config.yaml
n_layer: 10
d_model: 768
n_head: 12
n_kv_head: 3
head_dim: 64
d_mlp: 3072
vocab_size: 16384
activation: "tanh_gelu"
norm: "layernorm"
norm_place: "pre"
norm_eps: 1e-06
positions: "learned"
qk_norm: false
attn_scale: 0.125
bias: "all"
tie_embeddings: true
parallel_block: false
init: "orth"
init_std_qkv: 0.0232
init_std_o: 0.0288
init_std_up: 0.0332
init_std_down: 0.0332
optimizer: "muon_hyperball"
lr: 0.00843
lr_mult_qkv: 0.5
beta1: 0.95
lr_head: 0.00593
grad_clip: 2.0
warmup_steps: 200
schedule: "wsd"
decay_fraction: 1.0
decay_shape: "linear"
final_lr_fraction: 0.05
batch_tokens: 65536
seq_len: 1024
doc_mask: true
train_tokens: 596100000
steps: 9096
dataset: "wikipedia_en"
MLP neurons of a small language model. Each row is named by its layer, matrix (up: input weights) and neuron, and shows model dimensions 48-143. Each number is 500 + 40 x the weight over its row's rms, rounded and kept within 0 to 999. Numbers have three digits each.
A block is one neuron, or neurons of one layer that tend to fire together. Before each block is what it responds to, as a language model described it from the Wikipedia text at the highest values.

Description: Digits in large numbers. Leading digits and comma-chunks of multi-digit numbers, mostly totals and attendance in Wikipedia tables, such as 29|1,|661, 18,|912, 3,|773.
L7.up323:512426531518529533481501467497490526487470488519501503519527553444592464578530468493476573484518540478445519480506519479490555455454542455462501558525521426509452499587508537502473497457549576496468536458480452491520458480481540491508577534516497449437588556584491538447485524537535441412
L7.up1365:398477488535559517475564580507511564454509524455482484496484488445490514540481549430504443498540483485557511490454518490429454486449469485501424460527485483559504565509535541467480511463508472405508495465486568499490449511482533497554491479496525466494462599498476525445514497428476483512
L7.up1536:445531550497567519463549526487507482498510519488495536526457523519446482570418510440485496485512476502406521493468461502519524520453541557512518464448514445458465497516492504491469545561523480463438452486493535542448452583538528477538512535472541446553472503445504500552464459489512481494
L7.up1609:491554475465544561442500409451451529465477496466530466551419470512463472557497443566430497462501552544561419412433422604500508547431517450506496507519539478478465550568489506495482544451501483489469510440559481526454564501518539466543525516452460505515457493541507509541522501477476448483
L7.up1843:465549491474545536470505456431527503439508462555551476518506497566462453485520521488543484475552550448503466532513444517470474501538506515475580478533491534483527454468484472532484464471527532453550433456526505454530486543552505507530585427514522503533560531455469525571527493494537522577
L7.up2228:484539512521530514517499488527537520552464547520528500536515408486591595481504458494409579464535499462556552522584486550585479483537539443526507486442511496485498459569496525556561541459540514441514550473519474603493507518452540465542503543504530507502491499488565525545478465528475469535
L7.up2904:569571552450485560488505477514562456561517508443518519493489502489498545507414461488552505451444513526486581415455500529613470469510512431511478495541542515508455536505533554520513490470475475516536472452566440494588442412458454479475464478505517471489506510473456543500479507534589468543
L7.up3011:423541545498479600477483425434574489497561494419506519519502484543491479532455469485506443542539440475484464465503523486499491479498585442529505522485542514499499513534557500464457434524488555481517530500511490522536429482497534530555524432512526518598455547426519485486524470567484426463

Description: Phrase-completing prepositions. Prepositions, mostly of and in, closing a fixed phrase after a position, amount or time word: end of, most of, up to, greater than.
L5.up1328:560486437498508563496462529530461506530495492487464587513495506468504483516578498492507531462482545529508490449518520514468488552510502543499515569496506494503431543582410503573492523575514535462510454539455496529470517468524479544438534497506509447540561537530466494472487570544491484573
L5.up1544:474529438492486469488491491431498489477524513517484538569473485508493479506550497457479518520515526509477534458598522565490562432442530513565537509489529477444514462451437519522448455509455507418549466492561475477505565532516493465483536456488521542475530493525458473510484471570479538447
L5.up1715:542473563547486484434441512492474580502476494510554570441493453525512430637522520433501494576522485443534503457451545499552469571500473461488542553467524481530467549509431464503545548477445544491469480505475535570481571505511441508485574444465474459507533537478477508456483516572479544446
L5.up1895:539510476477491479530441532473506495523479416474453527496539479469550407482455437435588524474536511513486462520451510490543437532491518495486474478517530560478523486450569514491467528468476497515423539458504532552497512446463524526485407516414528506472465562532540519459481496539530480557
L5.up2652:503489440539533503464509530477407522487507482503498535505521500501551502524524515479465493511449439539417476470551510560435488518500491434502552555530532524520490452525480580511519438502444534498498483502509494495503506355474436500446459473491535471438498415502371584496530571484514561420
L5.up2715:508479450587475484437533547476509527490560457469495498566496478433505476595528482490453468547589581499486452497514408519489470568506558460535498495512509544494536497496549461586428555542543486507543503472517540462510526485481503522473519485435530486462417469483454499450490505511533521525
L5.up2815:568487513537455487426401605487466453503535510584502516518488521491560524528519428439488466498529505577501536404433472469564489462503459560519524500511512527528450428536524470428554481523547526480521496546536526494490490507468477511517486420493474495572434550527512477453462504493537477505
L5.up2856:545496541509454469516491528457580557558504433528516517506538523496454544528533433485466577548443489487500555533508475545544468553534491504415449557458507477471484491458518435437484453474496447557564473530545533517537493428576471522598491524471527521488540521495480554537522475492533505420

Description: Word-initial split letter. A lone first letter split off a word, often capitalized T, S or t, at a line, quote or bracket start, as in T|aylor, "T|o, [T]he.
L5.up1345:508433545557426483505453530447578544486466514502468480499504527561524469498609486448568453457523499472458483540518457439553444499528490512508447483512491479493479500494496490477456460480456619534488509539489542518465490585415458445470473487535481455533505570538563548509406490501517445566
L5.up1413:487516476478501482458524466453472462510488572543471492437491559513545515494533546529467473469506527423439458478517498556509577464458455514500488478496537554443513555548454494527458453497451511468437470506550479474491463538520519478448528512514516469466484548454564542531470581471448483538
L5.up1726:496487477508532496470515558516465477468450505509454475487544473479519531477490563482508474497487515521541451503472518529509568491520497527500476509524532471565466483540529512455464443509566447444434441534469562532538473519516477522610547509432517557539503461545411537541564451541569458479
L5.up2313:451505501471517448483434559472561571512554458443440462528462497536548466527523410517483493463494587550538638592558457589442466468559451476541463513503502466435554497515536461466477503497513490542484540464508529471555445469531500546445547539538533522546498477467457443572447550504512417463
L5.up2385:440408563494476438566488554528546508501549514535436485489392564542482501551493449507481505500556493515462480492569447498521492509532524448544534481468430481452499513484484514458453459482432527525459532499506511555552499525483461553530444407482482435523488510475449518522474497424573523557
L5.up2824:522476482479490466487534500502513547510520498490516487568515469549538491573548524536498471469505500494595447439503487525492473455535385459455470513516457486452513484517604436477443511500463531573468514511486499495555487545468478530492524522498511494482511460515495427483531471432508470510
L5.up2919:534548499477416543525508447460505507521487499567512484476474483534493519519498518532456478510475472546559522544460497500540504511511506497531519490474541465451432477466533472517482577467500456557391509531593496499449522450518508543511522550465553479446480491512553512531561520454544577532
L5.up3018:526592524573503510481487457501452475476526466499479484528483538453454494487491443529489509495512571455532529482592473463546543486534501475479463470527583580470451577436479470531441458522491498450479474489511476474500538498538498543402575500434446502527549472421571503569545528473472492528

Description: Table numbers and rows. Thousands-group pieces of large numbers in tables, mostly election vote counts (9|0,|585; 13|5,|872), plus line breaks after table header separator rows.
L5.up338:530472475437513594502514483446417503521582488484514508517504529494485514419489444508538511578477439476486516459556528534497455498530439456454472505522526510498490535494543438584542532560516472444478544458525499473503578466509505492434490473478471556492529516419440503516533434512509470533
L5.up410:499577576550521555514456489509510526470512562484570538516512496439500536591566462495443454530519425458494515479514479479510493559441526547548442455498547498445498474494461521463477516422485416454469496474486552517497540548528446506522466509504530554554528499443476523534590479429541422539
L5.up744:517515421493500509483436488533529466520449510454485500472505566511520459450538483457471499523520417486488492462438435546493514455488547455487483467470514482485548477446500476540399460494598517526495470533530487465479545508462503485519458490505544520529527462492546518548460507495502503541
L5.up1154:504492548473454539499476462525455509506468444503484474522431577517614479444445516432515465451542448519477486481470463531487459471447503484529477466433479438574446513420550530469510517448424511482528486451469497482494521501522491581382508417528495491526529464551391489484563550510532528476
L5.up2323:445519528491468500471451428529418441458513573460541441514521533503502492475440525447449426536554445502492514520475489518481500489494511535455496485475482488552580502579583596466500603536464549555502616441541507506564494510479487489437489444542541518476478498492552475471528540454520517518
L5.up2516:482493551445474554489475457512527515498466507480536519456446567458440566487486554457510452556482474496536486524530579588467418496489510533463552472503485433535516447525480507473488486487504488528458491476503561446498492432558535541476505509518614538587578519528474470511454507547534493543
L5.up2547:451452424509536521457423487454575562479572508458481520562545494461581532471512561452514493497397490465517462455614507539524565487454509485521548523519460461496552463474488497522463464436538536433545465466474550490516492540491460505500491435502579487457447471460506512538521472454504506526
L5.up2626:492476505433497452498457508514480527475527466503542498556559546491518537483480488500457511471532499534542452525451477483474525463480487530477485463450501504491502438502491567502503481498409493477475489502459520532536481525560521488413477479484603552482500466501495516540507481488464435434

Description: Phrase-opening prepositions. Prepositions and introducers that begin a phrase, often sentence-initially, awaiting a noun phrase: Along, Throughout, About, From, approximately, colons.
L4.up461:465474489561493503443519509525481496586466460496493469527471486537535428526541519500424485594489469527534522526560516530516490494500542489498506489464561556461482506470466480507533562509504495490460429490520534469488533473500536460516431425548572476509555562546516473478486476486464545459

Description: Approximators before numbers. Words just before a number or quantity, mostly approximators such as about, around, over, up to and more than, plus "by" before a year; weaker on ordinary prepositions like at, of, in before "the".
L7.up44:477547459550540453476551475486565484504511493523488485505490594494483519454469483478486533485442518518520519516514465567516478460450462536536546520434504484494453573491499549500483406538533539497561490501443583513552508462528503489515505496489411542453543480471505537492483485422551438560
L7.up843:534504377600458556459444485498471562550443486553466460529499567484603375552560487433422492484546497518556459551485505458488472487518454546419575476496484509514456504503515474452528488557470525502447565571565493488559493523507519525485517417517542530470527481505521488468466519426487430451
L7.up1186:514497408507508526481492521464479519434503488466496520535545532461468559491537509479467482504506502463472473480522503600462444528478522524570476472510575484542486492527486468524550383480459533418518473494475471489463487485483462481523447425475481496486464514504490492574490573506479486460
L7.up1199:516550466553426612530459484551564525514516483454515552471525497479485530556434432403449528389524556490462460569464485480499499495481495449488526489467470431444484456517538526492495491588460490457477498500529538494512443461458480546468519448456513553574491510484440531488565509532550438468
L7.up1237:496514488492483542526490474520511485452498498450466522530483489499516443522520493469491526457457473497492500468505455478473557440434482481500577513458511560562570423468446486558486458476491505479486450477512535520501468555504502468510484443482543475456537541534523513517534516503552562519
L7.up1538:551569458567504503439450440502448457517435528540486488433506429461471537498484412506462517498509500459518557494506483497458485580453506489524511480550531537471444479554466501527512465522510466436456521555547526468565499403442516524587473421515461493503528528488515581473376476505496536513
L7.up2669:565482455491460494482519434517481556494447431517424472548483600524496499528547436540559488505520457456532465530562466516500478541471479518474514493527526424463499471529512538545509477491457458578457595468522568526546485506479528478458503500430519447497514554483421431525528527626459503487
L7.up2768:555489459475487534503530505500542475460490477502499475540556566485476572524503416505587446572447472465454520525503506472463498552425514538472580579513559471590447511427521545532558494521508531521472500443484513448492508467512517493512406543439493517554507483559476510529516476463544510464

Description: Numeric values in tables. First digits of numbers in table cells and infobox fields (totals, turnout, molar mass), plus words just before quantities such as about, nearly.
L4.up1948:480490445516455496532481495503579506517480455470516505461495521468515558462586455529447535562510508527504511493509489488532578432537611485476506491453489533539493602481493538512472507433488527536506478478449477519512524427480458540465600449500556497519506529445543470531543506519439534544